Part of a small language model's weights: untied embeddings.
MLP neurons of a small language model. Each row is named by its layer, matrix (gate and up: input weights) and neuron, and shows model dimensions 176-431. Each number is 500 + 40 x the weight over its row's rms, rounded and kept within 0 to 999. Numbers have three digits each. A neuron's up and down rows have the sign that makes its largest values positive.
After each neuron's rows, "fires after" lists the tokens most often just before its 100 highest values on Wikipedia text that the model never trained on.

L2.gate1067:526435508475435508491510487461472573467448489471525523483509543596459529470454540487437481480521418508543518465431507444507515494531519526547530435547541490501432457498462494445513452424445499530581456528531479504476487434586511479582480484477487547469495511470445550500539499532546467463547501499499533486377518532546470517485475415505469548549541538503567486485478479469541483555470550584450528531522514515539466517456434516506547517532478559442500456483483553500489489558490544434475482483488490540454474521498561492496501495492531460460558489438561504490489490525501519466485557491533526468556464548585461555472485487480530419455522554465456508463524514505402519494506526479540566442426493553511492460442541482476567525490509432446501553444444484482497476537482536
L2.up1067:488469519497392442500489436522473454503456559452474498496450368457457554534476545485498481541486492494570496546558528506487486474422511488478458513469570500559492423540469512495516499497485583527513530468508564486407482487475514514542480579457441557533541496463504480438495471532542516468463525524439456484472545523546524553486520518470547443532555500471454446452494590525549550514535418546547490518488530471477458527543493523567536454494497450566454479450504524417483479401462529463483468510502485530578490537490526517432446547464523480488473600509482486497457496475544590464439438433514464511501523489442495545560472476415510491479541514543460460499535499499477507535505490466493573550466481543492473475385532525505500521483500524489542448504553484512551526582594488
fires after: "\n\n", "=", "\n", " \"", " ("

L3.gate319:499454489488485517486513453524548541529477475578504469549469485536520489447462527519471503524431460444585410503535495467510525457511475524505486487535569511481504535490528503595518537533434535505604490526480396533376503452464504508496543509540474430510502512513544500521528563493549496458466487542512440436444489457546463521495500479556556516491542514534464445534492483457425504398494462468464453511549455514550515462479483499520474416466534469531389461433518540431431513522540452423511545556499524544565537555511476534420474453492397549562475530565439446476528481568487567525569454556520451482482539513450508567502455528505559519484552487446519510530527527514452473490525446500539533419457552549528554531575516486550520530489432450554428442492473500526547588498478531
L3.up319:451495517515511543527494381529488521456609462550478510518534482524472472458482495489514473541501494535455438588492502574482493494524494471463573447518504562482447536564496452484571564542512470516483455494495493427502467543492491427484532413514520470520484526461521524536506568525534453528552483496499565531393504554492445507505447532512419543574532512583517450534581505504489458470438543517520462480544469562526559499519506497540455434471507526491464523521543510517466501464496437465468494527468543506458530515458475573476506565476442573465468504526485557522494571511472530444585519569499527445562464525540501545519514501481520498529528532589477470540633556465489576502484505491502536457524450485476516463510470519528438577523540541529410462496551503519492507361476572
fires after: " a", " the", " an", " The", " A", " dec"

L2.gate555:501471487479496502572440525488419498553464480495465477492531534470498502446503494519558480479450463519501436482413522497499533506503506500445500510548527546448538540481524535529461483518518541494495524479503509449471481523475546517528493420479447519499457492558424534453545556470507503472495522484483478448510431575505456482557441431486513482447486528430584503517433533487534430454535521503529489528498553464465552481460471485515506532531470502492512470417471498482490445469554523422541545524590523508492471521457483557543491510490418506496486507471412406568501497497506503554501483503495506429522531513527495483558486563486520517481558365389544466562495501455469505490492558461558471549513437551538484531483425514478503606414524531441484480489547483512522569522517412
L2.up555:460444435564426498525517526429469506481477596508426539493553511502425542511488526464479409517460502476481480666506520410541492523457481567540523509505423457481492444486437525473488532498483450510514504497502496511461468585473508492571529558480484480463503441520532533486462503467462483495503441458491518418484458508497432532506490523507451521466546513500504465540610504539532520451520400516549515439531562509533500532602458521505459549501499469479490557496484524514453481497607521495445446557535547470545449469543475439495482514475474514479480467502463528546466572518524491491446502509494482493544439505558555502546467474463470554503579502532489492534541480510516467470523477481511479461574361468460453474432442428453483504532547402522477549492501435472503450492565443
fires after: " the", " his", " The", "s", " their", " its"

L2.gate651:450531491524537515515389492437484483507558412543468507572494551458541537501475435486532504568452512527483533470503601479497575489538474501448487507528560471536472438583484470501514521532512523432499565522532453433472479444499476525437535463548486550443459528446480526435507503546503570514439531464507538501471497432561458555496431470520538512519455532511549431465516509416498473528530496471469572453554436485526414533483469478480491492533466451404545536432487537545486528479505511456466491514487573512407490461567455443498544543449506468478475454483459437554519432502525472511544490476474509528452491497524533511520523499501529507491479547484478526499515511563488473441452496497512595483495509550493528444487558477495500578499483488530497476463523527547514512514512533
L2.up651:512512552528476527503462502476424420506489447514509452500531512554496489547447523551576437537504457495497489460466486493523491498571477505451489498488559525495467449481523483547481538519483561382522508550541465435496462508453456538440492514501524518477527543534487502507546472470520494540535469514511504576488501404592498511496466496511558511542541489526478481492505523487555485464501577543531454550504471476586458457490482478564458542477524496486487528490479533459461519491460461526464547455499475534505525507491460415512570527536489493453547453540547481550458501516551476481494526438544507506517504461503545508417458502495516474486490568498501538536413495556546472550457524508541477558497453495467473534490581488491521480422470466540480457514552462553513476459511478
fires after: "-", "\n\n", " \"", ",", "–"

L3.gate1044:522473473563541478522542500454441465526510533533473549439538493448562485546545516486485437506523436498462477461543524475569486452533589516516535515474501490549488557475456513493505511602550502531460579559542553529488486487552523481499562547551508539510487457554566548484576457522524485490551522527503457547519534568538505527505479400535484565446530487528536476437475499514488499456475501444506593544526527444477527544475496521489392516516498452517491481459432568515517506497495506477466531527516472491492491518501513516429461391525519472517471478532463445470512417473522506515533456540476455512414562476443399597528457560533428569498548450552459442539581517465490470523512508540527478506470495505501505486518474534534478487494423442533498505475597462561483546457448482
L3.up1044:496536492499454504589484527475473513427534464489553577454500520495434588497467526472450482528510482442468541546499474522534487495552459475540571493495433480489504580506519535461524544482513553554516512565495563506506490509514464565576485511511424523430447492450423494505446534506513430519545513458532529449444543458411495554483468504559466563514468452520455449566562514542398489464477455444440462551467518537549496484578569565508515528496503515458488488512517474465455551544542518606592549571482488524521515458514504476544496548470475545522457415540478521523481566545577510443517478444514543497491399535557532587446565438613462503490513519590528489553525523529474481451485391457424504479528472460521502484497468485490538510546462556551565536542474503545511531522466568
fires after: " the", " The"

L2.gate53:474509497433485454504485501489433561486485487447519476517546520497492549480451489526584521507526567486470482608470506538424457527511512480498516520479507524549505540462464493523473527447401419517430545428428482464448471519443517543491546484529494514560464496521483480462473520550475577472561583460464490486508487467595529479533508480484517540562540578533538518471508479495470499461452470542478508473504548481383541524524510512505589486472568544430513503464496485566484569474490491445523517552505515568507501560571544471496591489475492552429476559514472509464469517464525510564461520548522565456465573509471509479446481486498506500508528474491536520545562530512499521548416569514525479502445469532505523551525569405508514458403490560504507513526477530475499444474433510
L2.up53:467501529479459515502498452526492492464461524475505451524369487507420518514505492597537452466515515563522454520486458466507551506567474484488460483558471529507504477452469564530477468499421597459489517462431530470526435441536515500511520477510478559476519419512456500541542567474498454510545559566483493503505559496498498489589522541420526488503587535461493486461601425443457514508529551505523473523453501448451546532473564503494486411497503551574515501570509479483455505545512508468510417542498475510537463520521483486525540523475540514522529542469489488530489539476499489457541508421560539495460600464403476483497494492429541508493529500526541524501479481593490525560511525425444473488539527565505409471483509402485474557466570476513540523470420507526514555545438545
fires after: "-", " (", " \"", "'", "we"

L3.gate273:515512537601507463554506530423471492506471570481503535463451544494515518471467459471530483572427466533565450498520447435494500440576448523494513515548483471468449546457560475558489443518474453488524444475517531488576472462490458525457485518479454445493489437547476479510453469480550477519493535515464525471459445565445529497519507475423466454516526499516516496443523502519480526438574392482508532473422419408481516489449514523473524476488474578501490490547542518532537499474594449484545452494426443436517489511527487513481418509475553564521491460506437561456570482492514497535513538527477482485556478528507517540553498458452503542545433520542516512534509528506501453494470575517524480455508584531391486488487502527522431543476489468521526542511451542447511509496493461
L3.up273:495461484553514473459561547524523555573444453490483527531512449484561480556466553535418485507495436520501486470494563468497477494495509544550447486480523471439522506529513487491535535499555494468510571486582445473383514490515545465528540573540502524470541535505539513515443463457510464519519474408508481524567532507513437491447558590472534595531477511513486533572502459466549511524480519595492523491489429494562521449532430446464456468447541498497525495489490480525455547563500498541502519532571411469459483468479429510486534481543514496474496525479470503508511455477510489478499502510506448507471519491517464486444422535494505519460505505531481531482469480560493452433523463445514529475483441542500558485463575500452468452516452490549499501505517466471494490548448441
fires after: " the", " by", " a", ","

L2.gate1358:531444470539433523474421491452509534462526453529483429584487463588469542566363501496496462535475450505539472472462490492455488479534468456498477437503522514556523558477472499526403558486475514522517519504478418488505561423510494550500482471501492567468541514519419508537496503489502446560519416489539504497527510496496455532513476432470498484500533465567507474527521549380526454528514489519488426525547437499501537467495531558566410549517440517517473548510416487545457519462546472501440450471559537463477527526475527459436487522562492548483483471534515406487485475580423537479464531481490479428449452474547533516573463433515513440488485534488477512556500549497490523458492534483461541492444460493513520500502533466510511550497515463479539530471541490489519499590477466
L2.up1358:497489500495491453513553381583442501504438462467458520521515477504475524455481460518521492571535577494463520525452475444498527533506493563535412491455482525429443439453424562458480425504467560445508446511529506513466472496476544477513498497554451573471423460440437545474497533493460567500477485470445530528526535501443458495559461495461516500491494532518482477421480485500499615444501533583487549465492537458402575508482515453568587514465504484542532530431479509469447520496513475423496469496477507531578435412521477465518500496529537426491518533514471520531491520488520531543508435470526530439476519529521525580530497461435578453439498450525467546511521479616515480535569493536540492520488480518468436504442508476545425576485501527479468512528496477485447463513524523
fires after: "-", " \"", "\n\n", "=", " (", "–"

L2.gate57:507501494488484553514431433474479507580485593485521465477458447459494491470525498461505512502553354501489505521547498500410445553550483522488514489483493490484431593512548514448572531471541510589548550517466438512506501502428535544468520549582475489481446555507490443517485517503527490517501481421511487579504447492510564526467479523471485474525572526537475459467512485558456511515535465481545510460499520555537544485471481432468467512546517490463457513479498504443447554471513532494555510551490525448428513522499508530477489535514515573573472539457548434557546506575459531549532473487459482509481540587558450463513522510548491489424524499495528430512485464564526502559559552493531469475469469541578486458518519449557440450570484496555483498447501543449448504443480521
L2.up57:440511444473516482518507492476497512425537512522434439516424516501493448455557492504510455537513454471474441563534478484439545481540539511543518517524553489504446466517486508498503513490473500603521513575463532524523526501429551422525448509523463495479512543560452545429525500492537439521517484507467445507487458505474501536527448536378567479538442494517486427487531493529481447527486488563527531531562581544470481485490508474449476511456517454489430520516457481451530555555572513529535558513491470531474548565440497507465460503541565551530493459447528554502495559517482579492505507510497520484430461433548464522479515430487472484475521545437464491448491499553515493526587469553452576496557494538488525547506474501474460424501528506547462484478457501503503511526534487
fires after: "19", " (", "\n\n", "born", "="

L2.gate238:438551563452499521501483487500507496551615435508430501525467503482416535519494528565498503485443567479541553581455455512568464563470491444522488549556536502554485489496544510449497508471504545501470510565491537493478521461449455513517449509501546505466534505565572570528494483484454518519513491521529505435522449460547528494454475495384571589568492386453483458451495504515467477404520507569484430529525500533538440517550482495447553438488578499496494503460452498521460489541507493500557578515469457472480539562492485540516444492488489537554494520514509514500476456570575503509460514440442482482490551493453430478509452475485458421535527453468486495523521527484460501456487500517479550544476590504466499439549564480491521553438506497455521568421570495595482487567509524
L2.up238:469549552427549470456470442462379517572544474593421477513540473412427522464528476483558565545451527463444501561512445499561460468495508458557480471523459517472514463510545485467501463500479518437551477536469557496507492513510532522539437486479506524502493483485462527459500634434422466536506507467447473480480471507469497461523470546487516423536415471448552476488395514548488485524522540506494470457528533459526465503480437485466517472541468490500441521517502539486503479517505442488576494488456569526501498505445507478507494485486522500542528481580442501523500523511534409485499489518537541496488503443497456577493489453488569513544519431524494545446498453490554542450449526512498485507468541508492534536464526532583364525506449506498518541583458508528494496491507442
fires after: "\n", "\n\n", "=", ":", "1", ";"

L2.gate973:476457538503498454510481436518463467436515553505525526542528504449522506512465488574519538507526451530602471473475596472500501565455434521476564436551527517494474520480448479395487550573498547582536442519531513535560474430453504434533532430469461469535478506495487602434456545484487528557567462451466466506486496492511410494533508520503534541448434486516541481413489557538496501432473475530431556486473518554545512414514458449519456554472479542526448520474504477520444502452456502519534551456463536555444479569560481523409469524576467449528554530556487481482465504564398505520456518540478518498512474478478447497494505519495497438417532502486477521454507510502567432460461513529491439513470526591492525431472501498506515483496496481484503476457505487512536518561573519
L2.up973:496464518462476545586503436528480518435499527572435492518542495530435543512449492494516525517494555502495524433526477540494515519469475497483489502542419512475391468538504501432552497479511541496587480441467475536528487500511556468499513460521533523460473457472414591469469576496499467474454563448441524481516526557548485502538489528488538407519464459401576494497497512554481473490514449464558510538499497501460542512471456472454510520459574511479472436445488455489484492484526542466532548498506512482483499522459466491520468513480571424421434513504526559432500516488460481461517483570515438565543539447470464453521500496413477560496553565497496485466546493555497512449464530522467476517511502432462436529492564507526539508465473507617497469452456494532546487517521481
fires after: " (", "\n\n", "\n", " \"", " +", "–"

L2.gate885:455463569506491527518553557559541509512549487436555534515423432488441504419476535602484444482514491461484506496498490560457508535525523492444556494484585458488483497510516468483544582524541517436464548440464447530537504504482506562506408553536486501442541502538473524493484582557524442553432481524513462543492497539568523476461487469488422440492494510487480523513500454474543496419534521557562413541437495570532528444514499537486503508512498519477547487461482454479477535460517520458477532516487551523449500584453533502416583538519509502532558504511470520446462475538547537509473511517491549531416520474532477530444505493445498517491474434463464452430450511564487517500550478485467517533565459538574538466501478433468453473435542477498437483511532493485548576432490495
L2.up885:456558547498501485528538482391511529497485483448516453505435507505447441533465466462571527535489537459448495543519459473437427498554465514576527517458536459527469488553406492528483567474490484435494572528492463486478519535536467485540449535536503499418495497519494537552549498571582437520480466451478544528491445508499517575497529477518550488518522503512432483492541509501524533479529546515571492502512525551498490439588429526445520530484513523416504476526456468459400498463490499477508539468519520546443584620554481499474561505507519465508533490531521488509418515488470487428431576476415552450417553506492490440409491511465541568487507446490483490558453539566451523440569439513485437530558498561474518465470457448444473462426495520492408530533471465522522498479475491
fires after: "|", " the", " (", "\n\n", "=", ","